Weights of a small GPT-style language model, trained from scratch on English Wikipedia.
Size: 8 layers, width 768, MLP 3072 ReLU, vocabulary 15939, 82M parameters.
Architecture: LayerNorm before each block, learned positions, biases, untied embeddings.
MLP neurons of a small language model. Each row is named by its layer, matrix (down: output weights) and neuron, and shows model dimensions 16-207. Each number is 500 + 25 x the weight over its row's rms, rounded and kept within 0 to 999. Numbers have three digits each.
After each neuron's rows, "raises" lists the tokens whose logits its output raises most directly, leaving later layers aside.

L5.down1210:502481505480524533506522492510461481477486516499462462457500529472451551563499476514492483539487496494462519433507568516548523480484459510501470550488498496466503486509492507420501473450513513535491534491523535549492545487506472500531490495505481512516454484481488518523528499461449504496480520475535526528496471548481467470458532449466502498505458547535493467489498522490495511497487506488454534518528522545475511472504504521468507518533523513458532478483543506484511451480487551453466509458483437497477475521481542498509456521484513461496474455497502502506484497503540495541
raises: "A", "E", "J", "Q", "P"

L5.down40:478509535484503528479474454551487452489523502526478499458498534508494514560505497519514476486485480515484497469491543440506523489509568537494489526527527502515466490506492579450525482511514474473480469480480485502516500497502504527495531475517489525522491489490495540503497478528481526505518456474541524482465461492525544518528538545533476496509474508466519517554505524472510529497495481535486532560571487514509513494450491486536527529494487510495495491497523490498471519551478489486453505488503481439480514493492532502523500489493519507492506506533480476520503510473555518518
raises: "re ", "ve ", "s ", "ll ", "ness "

L5.down890:530493463542519475464497506484483507538519478523520491493478519472529462500530503513493467531577502447497504474481479521483507492510514493532507467502507527542505537497496503524489472532455475447484533482482461514497515479509507555506495507498491473488539482456463481532528506556505506536527486506491558506517514518517498511494499481540506508509504524532497505492556502491502511530511481540510514530512498512460509478486517555511553498528506517553472535488538491508508466498467470538481529479548497495490460480511525518500472498551458513510493542503518483479504501482500497535
raises: "ata ", "ate ", "ata", "ates ", "a "

L5.down690:487489531493508512507534458508520505519511509502492501518476518463498476547486484460489474520435474457475500512512518534481528479484502540487480497481497543527499470526521457497469525502500544508506481462502491508525512508506517541494506480491486530508499486479518526502518511535487489485423491480512500481462488464481510480511531458545498496477454476515471535495536506542467511515469496516506493548484498501520480469503505507472512493505527470501502534508465458497500475482498509493517492523516524507485527529496468509510482491520496493529492543515433531486548487530535491496
raises: "are ", "have ", "include ", "were ", "contain "

L5.down1068:459512525535521453499526550508501493526486528506514514512499505507522504469476458519484505453505473513479484539482517514484482468470506544463489492486497509527514485513432467494455551536463475461524500505487544511493451498532501488483524519514499472491475471486518505499533541552485437489522498491461492526467530524466515512516505431527508493490500525449485482531477511504442485468467525478489479504469501503467469498532532562482489488504472493512480514497504537495475504488487480536534492549486492516558496513521511470465516475511475466447543492504480505464520487501469522502
raises: "tory ", "tor", "tor ", "tors", "um "

L5.down257:487529531493568488479521534526494486489506507541500509493509513457504494428494488495446484487530491536516480484469483518451512508506510469531529559487493540514499479503501512470524477566511459489519496538537533503517485488494483517523471499475520459497506459482500473501542525526489523532499444525508512505511475485492515481484519484532507506491480468486510529500517508539553501443531454511536496531446487533489474532487504507529516502520521504503482498467489477479461561496484477524483459518532476433498520516472497519471452496493512462447469550489531518509477523530530491504
raises: "en ", "en", "ens ", "ens", "ener "

L5.down2149:496497471512547489486500488545502516466508494452501533507513528486455535476477553516504499475517546526515504505492465524517472490535486524452495474467528504480500496452502461504503493523541540515495508502495512493554466524540472484496534496478480486492504495516467477505432518522485500473469502509512492506487514504461510527480479500504507520457477491485431483505498485494499478503543520475503481491511502414485500497521489502483474461480484528484542497412494513503496468507459498538526459518493514454516519524439509507480524480512522518505520490536487511507494487504491448536
raises: "ia ", "ia", "ion", "ion ", "ida "

L5.down587:506518530453503486551540499494467505488498510532470484487516485494513473457464476495488503499481499517489514487464443543487482545485546516536487469449518582471490503525493502522511463494478506486480509496481460495507531513472502516499498533527490527492503532533504498523526516470505471484514537478499507504533547498447541497469514440550507502515475484510492477525495545497456525535514491481500543461528499520435431509481507492508506493539482493473499487450497488487467461496521504504464494488512520481497481506500473526464491470491479499492548484500434540502490481480499502531
raises: "05", "00", "08", "04", "06"

L5.down261:487519558505520489507540483508513501490474514522463525546520521450506495523485521494511507527496496497494483518488525528473518512512512513495500509483516552492517468508540486490526510480491512496505503476498483512518510475508503493513521494504467538481515489512502484542517488491523497508477454473473468520498500476488525498516479486537525483464503515532480480539526521543504533483476472472519466527505508509495514511505507502498469512529524444564520510473486462479562537493497518503495457535541520475485499498470491524524544507517471531505502468508498550437488500512514519505
raises: "have ", "vary ", "sell ", "contain ", "go "

L5.down1763:524524482537532502484500489451506436497502513540475482505524494517519460507498491502555488521466480514535532442511488512438498544491524513505471449498470507501499536445509485449502477488503499514474505528500437511527515493494512511533506486468514513509479464486509522499487470509509497545450489539487550520489471514451505505481509475490529528478492458543527530462505445479484477477504481483472483496511537524515488491523531519480503506485509473489528508489496538502507495514466492485495501522451511496511506480487505456533489503513483501483489477497477565506496523507531490501
raises: "another ", "an ", "someone ", "a ", "its "

L5.down2165:489490533494464465557466479527499498506473486516523494501494513532513535552510494499473529527524532477550515494487535496525492473464539486533504490511491517496498529461477483504480520491525458490476487473486463537537516567505489485557505507502513517477481517508466514475501477496485506517533534496483520529479527527502495524510472512505506521534558503460501509507552473494491547492552479500527517527510476477499526538539505500495461459524497538511542438507478509498496504496543472465503500447497468487453495506495550504492518526456499476508443536524502483487537464460518441460
raises: "als ", "al ", "al", "als", "alized "

L5.down214:455519529520522473479499474508499483503480487545517488516543551499489505497518497497494534507493448525487486500527442501538480505486467510481496542510504504537479504493500516498475488508472427455484549511515491498450502509514487467490518491492540464501511499497527480529446500472546533505497523526502492490480478487496499537441481529518469467465480496489534466486497500496522527505505492476537476462547502550482463560468505539540491522536526520508459482452518501508472526504492514520490481520489512466512567519518594507501476468488480507513513454530502560475481510479481456485
raises: "én ", "is", "en", "an", "en "

L5.down735:509511522530529512494490526511464493497498523484502487521514568688490494499517502478514527488485513500474487517489487533510521534477487494462475531398502506504483458498501502494469465476488537451490519511531461503485495486519501489477494494520520461496452501485503502466497480492500509499525496471501512505511497480507498558503533509533482499465489501510514510494536492506497500510506502509495480459485452528477502528501483506516469526492497481493485516547536509450500469498493468515483508497494503510475509518507515516500489541512516471505504499490523493473506498510525492517
raises: "= ", ");", "- ", "Geography", ")."

L5.down2117:507516556504472520486505523477479491489535537536516526478538474473538515511478508496598476517518466523504534495453480530516518472507495500508515510534504516483442459456510479520472500513484505518508500504518519512511491487475488514470486509469510489537475486500525483555519479541474464494500515533454528514516510505538515453491509477510501477464483484505512528472465480498517473507450504538481467472469514506517505494482532533471537501479482525531479493469462507540535480505473458531500501552525517524528534504514529513528476516535502529462547512498513504511499496515552547528
raises: "tion", "tion ", "es ", "es", "tions "

L5.down2670:549485525467509480476490472515507502539500505480484473519487506447520504483475529496536498500522503464463471469564521461532492526541497522502467511521495489541511541526513519524519497455519482476508519467467471464515489532493476524463491503478527514467490487485484516510527481548495502535531529486497524535455494481511535502494508517471513516517513524501522495455520470522527472539478515483505480471445506465567484482521497526494489464491496495504535548445487495495481524523496505493472453494500499530448522497490471475486476493474447485501500515523494491467466492523441491516
raises: "ence ", "ance ", "anc", "ance", "ence"

L5.down315:530447529513485479509476519509490515486529526508470507480496504476538518468514497534485460519432473469486511486504528488535468500492515496480520521530552520448503492483498481473521504500486509539502495541543493489504514512447450481493473508533550490488535455509498511511493499534526499487491485524506479476514456452506491521463506494482507484515514454501493484479465476487554480504487485524512494537474493521537435472480499462525552481490540507524473489476490537508518508486519511498482523537500486487493514511467497472479494528489495474477510471442492446497507504514517491518
raises: "ency", "ency ", "tors ", "tors", "ents"

L5.down1853:481506494489484488495485555508484505499477493471477510486481511609504517521547502443500499492448513506518530508509450502497491505505489491500514533472509470531459499513463521505488513467547508517469525500511484518506483519521477537521534524475511482510460508500495516512499517481468496509507510475503464456500504538481511499498487512477491513507524510487491494528475540530444521461451522508459475491445493464523540463460507451498521510491516515525495511473516529488511535480487547574482524501492474492568506508498469500513483522500479489478489488514528505516496514538466510468
raises: "|", "Party", "| ", "Democrats ", "Province"

L5.down1222:504533489500467473487487491506498470501495490474471501471555491484543481506518478494521492504504521496502502534481515515536507539536428559482498468499492546474498486491462499515517515475503470543507468473528513509534541510477495520527469498519518557486495474479477509477553516490542511482510551454499479490469446477503467516516496493541553501512512505518523469524518499505520517475508502477512511510541485496499504472499521548497536488513500456507506485484507460500439510481460500521462527515526499564537474522486515523537470488515529534487507536452489493470500539526495520491
raises: "S", "O ", "ah ", "S ", "uk "

L5.down629:487500458495473530489496503519493490505496475490487499488448525503482528526505505564479530537503486492498504529569481494446470517531511539525486496488557548526515483495508511486520496504451470518462480528514497495499471489514501482489510473536487492502486502528510497510441461457489493501495510518508483468501490529515528521516506505506570530471512505473554509487488477518471511499489469531516509548515468437544488511468515492492468494538489511511469552428531520488503507482482510489497577524464512475495501522427464451517503521540497479467526483505482485482511500469538493497
raises: "cul", "rising ", "cles", "titled ", "bal "

L5.down1448:484464485532509504506490457545548527480493522505529480468463492488503473495531474489505504547461506508472513485517547479493516524511528462511534494506541505533490481502504492497501483443526448485497506487497528482506480454567512444484506536491513500487451517476489500544524511449478515519513495516489489486512566539552471512543508515450523524455525576498501523464499475546525471470542501523531467473525485524471487484497492481477452485505496490483516524484535466477516480506536487496547522534486473501479455506530516498499445512502506492517507527468551512497479493461506493528
raises: "202", "201", "200", "199", "195"

L5.down1629:487530489463471494502521500527523522476485452495503502538503522456502520516539523509518515521522514496477499500492524484526502532528524530473537432528487506515518524426490496458497505503496507464475487467519536520497504489529493508487498494533508536523522504459501505511520531478538505519533517533507529473480477512545501501502466538482480505510549480481502479503510484519494444514494501521542509490490522496508470533490477519536531456498528507530536485511497494512490520452506462490497491511526493485530517531488470529531474488489525528511501470534512439477518508518466478504
raises: "kn", "k", "km", "k ", "ked "

L5.down437:475510500518521547488494555489481504517521509514505487500509497648484487477493497488513504519529491542473501534504546501510514503524478457493518530466516514513485511501446510513482498497475524462444472461498481516497543481504498516491510526484510492492492510466486545486488456517516497513528496490522544484493536511490514538479482519498482488479521487502515555525492487523509505498477499498491459520491488485492494503510503509486491498487485521505514494514502493505546483525451519530516514510529492486522476492524497473455527511477502478506443479520480519492515491515547523502
raises: "| ", "|", "|---|---|---|---|---|---|---|", "] ", "tion "

L5.down856:499469532515491473492490458482491517508489495457544509479515481477500507517532471513491473500533508449541541521489509516526465498475462516493532541506500498515515484525531495511505476523521529516529495505509486465515474531474532563527497506518499530494497529517517500496495456465518467513493502507483496500494488543499499531485512492517500511510493500487485477507498528481518482494512540456482478444528541506495489499466501484459529542525486508492494540506502488484489495520512503516472439481515514525498539542504498502474472497482538524527534501493485470489478510521512506504
raises: "ation ", "ation", "ations ", "ations", "ally"

L5.down1975:496526527508506468514494515484510509502505487494505475513549437441508490476479534490504469502540512524497526533501502512498531500503440509506488527462443486481505486520487506485460445530497498521483481487520532519502524462505525502521448514521506505516497508480488436499532477502515466540528446525452494440481488520508522517512508490520477536488474539434515484508484496549482529492491519448505493488467523476527459513484470514476484494504468569472534491529484492517502513485523452481490499515494490467503502495506521506486497462489474515478493501492515554504538490536475484514
raises: "becomes ", "falls ", "takes ", "provides ", "acts "

L5.down320:504479481513510492478551480505497513490489558503463430517567546471524507506510509514536487498526505461491538474503552501452510514521502507481533516518524509465515504501537520515478463505487557515543489497516490466492506511467499460522475486558456472486521448519541461470500468457486522487493522509455541528508504493524509464480492494510508428460506501477502546472529488461466486509473480524511530481500501499498498472527493508506509437554485469487503509504475487529504492490518495502534457476506484510493521520490519475457482530463502520496495516463536496497514501531523517492
raises: "e ", "es", "es ", "e", "ers"

L5.down94:478479533453460512535532456554511499485485492474512501502535496498521519549499509490507516496519480490502487532500508489523490556535479509543516522529481499555514477498527565505464520533478514486454486516484441479535487496527527496483488505504499513513510440498532461484516504515521493497483545475478463504474506438516472549501480550529476488459510482453531500551492499503498508508509490513509488558501525510487536514494527526519489487507507503499534481516484509475446505482484503493534481499508462489528521513470517486473489468491496462522490444493521512467502514487510485513
raises: "t ", "ts ", "ts", "n", "t"

L5.down433:557473511511493528516493491531500508507511484534539466535504449487469546525463490529509482483454471500492511455540530477510550508518514503519505507501529548496459487488488514446483503548502534478542495507481493485480497484462518555516515497520543487520521519483500483484524475508467502462458518455531477528460491471533494517490497489554477524482538507499497493543530524503524531487499485517491499502540461524457499504491522520516498502477558502516488535527511494483521519512501540529496518496472490469469545524507533496528493483526526527536479571518473464493488481497512500562
raises: "m ", "d ", "ve ", "ll ", "ved "

L5.down2829:532511530504441506499522438465470523506489543512529502534521514561505505450494488490461526510497478515479512464466492530487493490481525501507519519499528514504518460483519470534490480478561519493502480454473459492495466486501522486531547514542521509469492477460461493516470554513521509535490480521507515492519504495507505501592506519524526490471463458522504531534519515462475488518517498429485492478485518484498491458497497498543484500488533505522520495460500517513524503487466485535534512483486505505565500472502470497510506525505516498488485528509481520498487503468499489540
raises: ".: ", ": ", "., ", ". ", "ude "

L5.down1489:468502476499548475528470543479493492465485453486481468499483492425527431485519448484465492532533501491484495457514510492487513521516521473532552485489502486550461491507451531507471540437502474474496502512517466474506545509465535493450557488500512493480485510482492492474460473519490474475487490517485519443489498509485480446521470521546518493497464528481537525482517506533501511470523479465485496520509502504526491477453508503482490534495478531480489506512485529473486536532490521496516470589477454472471485542493536479500487476478485495521502490464494498510493489519509514496
raises: "200", "199", "201", "198", "197"

L5.down2138:478508503494570505506487526508475494492486473544490512477488545460515487518494509483525457532491464506526489483501527522476546490486509504503519467483509501494506524504501463524524557472539429508532521501500476472495529493484513513456483505487479510482536516494479479504492490538523517483478486504512533517515493494445505485495489475494530499484480518570475514511540485528497511536480469508500458518525525489484490503519520507470554471566513467530500489492495444471518509552501516496484480510537503483488492502476496443524521509533474548478453465500450502445505505493512501521
raises: "operate ", "run ", "create ", "become ", "take "

L5.down1600:510511500468494533497516460483538514493521477489470483517511557528465495524489533478511561475528479512501541523516486536517555509467530466479500480491497472487489512481493490488453485462523511455539504472512458532521496527536503497506490473492513538489493452466477458500469500532474496481534490469519482497518519505495510537527503524504470530517473494525471523501501510482496495515462446485533467485536484489438476447517517493486504493500465528480525488511544520486532524490499530448518502523492455490486527509478469488480473475458483511463528462495530489489510506445501459554
raises: ": ", ".: ", "): ", "ature", "date"

L5.down2472:505515503517527485468487541506449487499497514483484498533494570681497494504531512479517512479478504496469515485493476524485540527503491493468470528412509491503483459503500499511486480474500534459472513490522482531459480481509484498486482499510506467500442480482514501485502450496506498481506490435482496484505508505510517563512531510520487501467499487510510488503534499537501510504474496501494478475455464530467494515501462503522499526510496491503520499567518511420505474498473475519482511518493490512478497523533506503498502543524493503484479497496519512490481501524539475518
raises: "= ", "Geography", "Succeeded ", "ISBN ", "History"

L5.down1950:496507483514521483469511504493495489537489487476483464505512524498489509473486517487492505508505496519476462543512497480510563518482497503475500489513496490442515489498523504460469508508539456521518462526491482522476500520521472516482502507509473488596484517482496473470519501487470459493498486513457499502522516482493510519508512500492516521478469500491491543528503491509469500511529512492499495498451494518503488453493490474473500516534479480508510486551481468506473505498460493478494505479463517538463493500502494502525478504483526487500487504544462533470508459486480482495
raises: "|---|---|", "|---|---|---|", "|---|---|---|---|", "earned ", "capital "

L5.down3019:516509470464485454514523496525516534425497498483510496485505462496486491489450513503498499511507478512511526487460500508477515537531475485486506482489513503474505484526519510472492449529495489526457484475471475529542497474517505448490481471542520469512511492475485478507501489458471518479477476482496484466511500513526531442505520530517499468516507492454502495471501485528476535523492518499441533529517494497499484458483464535499486515481492536480546518546490499464501476460487486506542485485505549499505503470498516494508517481485478495466514550529483514510533476499419501503
raises: "becomes ", "takes ", "does ", "wants ", "begins "

L5.down1598:513553531547552494485460479485517511506534478485497463513506509577534515533503511508497481513494516506500498560525545522478469460452484512512467536500504509468491535520504501501477449523469505470511522473510500509527525527481506481542475494515483493510500487483490515502521475515505508494501513470511471515512507514437488507510497477474484463542462477503512536478485539462510518484490456502520494461500482476484514488493532555492478447474460510496521538536533494494485483487497525519533496523502537499485446547483535525538474523498480526539460514531497451480514495509522549483
raises: "- ", "(", "– ", "| ", "& "

L5.down1743:524512487537503499470540473508506515478517502500466469500518487499522512473490501504490485477484502472520471480513527475504491499471454504478533456526505525519511525494480484473509437475503549513471504488527490509471473529536514514519466476501439519510499502507491514524502527536525475533508469501511511526526490512508478523507499520478480520542516484527485512498501463506529490513499508521512531483507513485525503501498486497475543461529495520497502479526527466500451478506561466513471538480534514493502485461436480499473502537507518452494497497542527496463496496471489464479
raises: "or", "our", "ors ", "at", "ors"

L5.down546:501521486564508522493451520463490492504495531476499484514465517479494492500501508464467495563513493477541542468521523502503461489483486518540521507470480480543507501497510459534517543515497471508505536474497484485442465457474527502486484509511540509500507478559523564518515526494522486478536481527530511487480519482541513520495459499501510533518481473472473504470505463468474475522517506504530475509531501488531490489455500499476519508493503495561498514489469496536473481548495487493486513512505490532504491448500479535465547510470484504466464523432498468503511539524512481467
raises: "ated ", "ates", "ated", "ates ", "ate "

L5.down2611:538517507470465527475492505515503491451532530485515538526473477460476523477530485488503539483521490525502510510485513462499500551519521499460517480509471492510500475505497500518501491497504502503495480530545453496495510530480518460493523473550522499524497533488508454510494538491485504465536508476542457479455489473510502478501453532518506537493533452506477436533513505495446496492521519496501517490552491507454478554487494497523484472484553524499534510532507504495475529492487493534534483507508441526521524517470509505519459482521526474506491497481510517449499509508526536485
raises: "t ", "ry ", "ant ", "m ", "ot "

L5.down1055:468503479490442510543490530475528469464521453516523444472507440462500516507463471533507512470487506477457481539519492498496512445501510498505518526519485507471486433510481515508495530522483477508488441531495532453487542509537532485518499475506478477476521519514508534513500487505502546513541505539453493517498480518491496467502502479510516512494486535483503503472529503507543507475476516522502487529516521487530530462475494526530523524497497501480466512461500506476490552527526544491523487511512533513515441494493525509554509484452469533510502476454528494464526499458498497485
raises: "176", "192", "179", "178", "193"

L5.down1060:543491528479514480488487532473482493526516492516465533506482507463513486510499484510539450470521489469499499455524506545518479458516495517506515475504514525505545495498465499517491512491483510443515506487511479520504536484524485494493527525506499525515483501494497497484545453490507480513525526500509497509483520469519510550446481529467502476499510503495462517454515500515412539473490474504536463496516541512460436572520530502500515502513458460485509495490485493511484536481506524497513495439526497550468495503500500503509485465471501450492527486473476493501522494480463516502
raises: "ance", "ance ", "ant ", "ances ", "ants "

L5.down355:542515492534459508463520555494556498398511503499501488491496527452459515485517519518539481508489485480539511499486534481513463521509474489460525461490540489462465553472517522504539499512519505521496544476485513507499517492498506509504513482526479525484531466499493541522452552495542502474509490508449494499512488554515512424520532453507514492509512500534458476497558472507532516453547454455480458551491492504516490508506510533483493481503504492505561454489440493493485481487462446551472473518506498515550536471456564463501466520474515460541467513499518508502501508483512503476
raises: "A ", "a ", "us ", "an ", "a"

L5.down2013:508502577510497513518536504514525497485504476523503510499530521525517465524511465499531545522483504479507446492464549503532491474492509476490431554455492495469480486507497519455508445515487524498480493515477488487527516514502551513499468496478486476438482480507534493537495508510485512512450509532521492519497506518492477512478482504512509503521520514507496510492529468506450489516543485512494457499562485515498502507493497507551485515551536504471486480515550504531483517460531483501472482479541454494503499495445537563503513497506472489503457492544509502524487521500560526502
raises: "ers ", "en", "ers", "bound ", "en "

L5.down2280:508487475508515494516474557502491497500487496468469503468439508543503446507502452472467455500483564513520528553515511540528481501509515507544513500466484518529483445510501522502516474459475519489456578465501487466451530481494503486509498494487500505498490534491506514481507514493492512496531485472533494497562509489482478478531501509482481529454527457502534500473512501514456511503468516452489479521513496521460522496515484497494475523501539502492485516493518449466516509471489502481486502508480501501460457469505469548479465482517514490472468493489531505473496526540510487497
raises: "\": ", "202", "=====", "201", "ite "

L5.down2375:526495496481463510487536469494487501541460494517534488490496494468468509494499504506493498524492534471489515540503493496464497474515503479545498509517509501529468508480493516480458514518469516499519476501466431475462466460509527501526548458496492554463499515467526509500510571519520501485492547517492516480458515496510510457526476540508506525481534463476509501485506457496467498504482515539502449484477493482563477479516498504479490499450502476496484492467487475503520515497456470504488516477528468509509480494487511475510474501517516505540499484493504493511526530517465502554
raises: "later ", "later", "previous ", "after", "previously "

L5.down1081:511539469491481509527508467489522544505485470529529507530485494514506500448482481534532529473512514502495475478495502521520521493506513469486514538483488504484462515482470489499519566488506453444477510459496562524483447497504547473486488507514506500472515510496493510508492526474538487469507460520506499486480510495477540471457511473486504504539493479498510471500481464511489490468530491508489493531522465516466483477501507461498463527520505501483504523485470479510486520533478464454496495472514503484531509517501504523492499516512490553531503553504509507510496513507466442548
raises: "ier ", "led ", "ier", "les ", "ed"

L5.down365:504518512534498516482503471487485495518547481505563497481527521445526511475495491495508464523524487517468485482515537469485490549510525475500529505505525521482513542515519486501484478489499541506513536494478517512493545499452527508528456519533485490473477533426497508509471522485459473485488506512468509521534551489481537472519502494529492502486517465521477494473505463531499493506506510481516529464481440497508482487530498563482477465464464542508524491498477478521540493489530520487510513536481480489538494504496495521450482524461448447536494460455501539445533478519532528493
raises: "- ", "(#", "– ", "& ", "und "

L5.down2350:485545455498503513534510474507472524497451523550463460487498513511531494502479520453528517518518509544485506462527486499512487521459441463496482448500529547495490503499480477482517476523494495490498520461516501489468507504539493480491490468583516484476529490532481494497502507479493487492491452485531471504512505495476525489496510460515545461468498493497476510536485513509511518464477485517493532525509518480505520559492490483455524493523529496501502536485498460493506522485478500486516479498527499495501472498550485533491521465439502512467514492485497539485483477527487497512
raises: "09", "08", "00", "01", "06"

L5.down761:509490488493509508510549516514557550488532517533497502490460441518502464501474522494510558500510497523461523536502501484437513483508486453499500508518486493497471512475480478492577498452460527487524509506506509525517493494520490509498502500525480520532523469521477517515539497526517494531476504537470484465478484507507448499535539480480488478516467537530476484483472493527463518525480475492537495526503518515521502480482532515530490479507502516502485504501512457494499495488517526453495467512530503477496500499478520495465485497505499496529508484487514487473498476494423454518
raises: "ones", "one", "ones ", "ther", "one "

L5.down0:558533480482502479483492533453475500456491552450506506529490486476514487528547511513497442507474455483514527491530460518498470512495449513540538529500508528500522543474483486514475460492483519468533488515510488505476462513510489501495534505519523489526522483520493521478503486476522469496505466509455513505495518467470477463523484466520534534509499483484517505504526490463505501507497506503497502550495534545499475483471487456523496528515546513513478558491557519500519487498488487500547513512512513438498484540510524525494500491514512462484536508505519470473510504561521461511
raises: "ation ", "ation", "ator ", "ated", "carrying "

L5.down1048:471513536541544509522516481486508476474505528509496488463473505477522490508499507443526494550494508506486505506527523469515509508529448480507511495553529523467492490474505527493489521497511493521522476474497485488552464523502498511497500472517423508482528479448497491447500480490535484558497501502537463503457510496480495498504530555524524498479542467466498495524484475497506462456460481524530469482497494551492485532517500504546478492464531523532442503506470496535531503508509480486531524475528537488491537501524487475469492514470468483511473471497488501483547519490480507478
raises: "ts", "t ", "ts ", "re", "nd"

L5.down3021:488512552513493560494467469470523508477510501534484529499512525451539451514488513529506542448517490480495467530516504497468534484541482512488486502468496482499503471498513478475513489507488464531469449476546494491505535510505508479552474505493507489470529512482469486540527513477526526504508465522509491546485530514495501495509486540462496543503518518518453509501494492510534528483479522466497497503501530510457565505508509516530462474507497458529549454480490512536549463499521481511487567497540492476534534507485499480513538523521477450496521501500515473535496529485492524485
raises: "ern", "ers ", "ry ", "ers", "ries"

L5.down93:511491495487486508497509477484529496504489500524477502489505546620509507509540484475518527502482487503501514484494460409502506515498458510487523491442484496522457487494517499470502495490482503509503501500484494484501509463480493533494509479534540510464510474503506489484498525496538509495500526509515480504502533474511506472488512530499460529513515510497528486472471456501515481501513520543508485507540494558489526501505507495526482474525499516517498498501484502523484534517505509487483491494512501482540455505455510472496472530519475486516513492502508520476508527500489502483
raises: "y", "ers", "ers ", "y ", "ker "

L5.down1958:515510507458533470478504480478503477508459484553488492491565530434465551546484466505482507493480456543494513488535497462483479487456512524533503532501516505513529518524493464495528503486502502441498499521498489491464469530495510497488465524517530476456512477507512531548514492509481455541457534533510513509533525523493501564528480502483481525491519524519519523477504484507477520516492528506494471526525497485459463526471533505545504482476506494524499531479527503498509485526521478524486507505510490501527474515483502473502488496533518497494491505517509515524502537502507503484
raises: "en ", "en", "ment ", "ens ", "van "

L5.down1143:529487491502485509526522503485518485486478483475480510532487529388477500498512496505552540509480495484505519476541480464555495522525484517488500534484493557503508464511492499449518492511490497485535508505473515467483531481516475502473475509547501531512490485509501517497535540514538491475526504516525526553479494461495531525494519535503487461491489468495536515480485519511520542489490519511504479518498480510505511507532537498501493524505496504527476526529515487446477491539521461493483466496462523535476464466443471511488502464518469482535536489466542520480519504477496474477
raises: "ulated ", "les", "les ", "ulation ", "ul"

L5.down2727:493526523531536542489491508487474535485498473512509543522537543453518536554490517512496532521518490490537470512494508490503499521540501500491467474557538548505456525483501514477496529523501474492501478545483521479490513473491551491487513517507496492528496487532509504492548489519495498487512552480533514474511489499502485477453479578495493506518522498520523500506522490553536496492497499519456499566500525467470538524488522457486498448459525524518490476463461482503484498512491542520505480509526478503477512511454515503502518486511511495531495493466534446484512511470459481513
raises: "ve ", "re ", "m ", "ve", "ves "

L5.down2730:496476516475523489564493502538547509501510499483527550509510541431534526468537485509511472479538489507454497499502493456502485489518504500531461515498479547473495489517501479525513497519508487499542531456483428483483513520509510511468505511471498500551522503522527503472501488486531515510540498509531460495490545497490516488513514461471446497485529455481519483504499519481499470480518509534520482460480498547458446527533524493531526506471469523463532491513526525497480460478526503500542538526473537474477525509461494532495472506473481521482518537462528475489530475548485520477
raises: "ts", "ts ", "Western ", "Eastern ", "tis"

L5.down184:541467511522535497501491507456541496505481534521525513447474568490492512530515498507499497455496525497478526510532532513481523475482532454521480538491475454464496488500520482499501448500519526465515485507504473492520521464522511503508530468521478518512491480509505549519527475529530530491506501482548498526496500502495516521497488481502503497475489493510441491521539495496487481485484464563547507531541469531499485533497509440503535498499514520502513509513507508481511509443523524496476522509478522514505481499520526530485450501552492552499512538529496539512468491509558509538
raises: "190", "193", "192", "191", "189"

L5.down1886:507514549496512507481513492514497477513514508508545477499526521546493474514530482496470540482461546481512457468544521520498453456475533508510517466507483498451438476500547496547518479529521439530534523539508506444499475534533532502498516523526489485515520511471544516516464512496513551510503529495494523500543518536481523523523550506480513522491509486522500478507505520486525477524499503499514513505502514523461470490469471506516550556508466513478531489484539513478500498489535511477499453527494495492518517482530473510453502531520510482539492464494512512509546524506544488529
raises: "Japan", "Japan ", "China ", "China", "Korea"

L5.down2504:497489456468513500497535500495536492525486485493494533475488460444542488459488487527518516477464535504537545514493560491488556464491501506541486568469473509482457535496522546493473488486493532501470495487509479510487503511545516468540510454467526487504522509494524482483501475501498486502507499527541510487468513536501514531532507465529483527454458509478486492489513480524504495479528476496514472548440524520519502534497500469517485478483521521452510507465489472475463528521481471519467550503466512503525469504453454538495515487492445541502489523493519508488484503474475461521
raises: "192", "191", "193", "190", "185"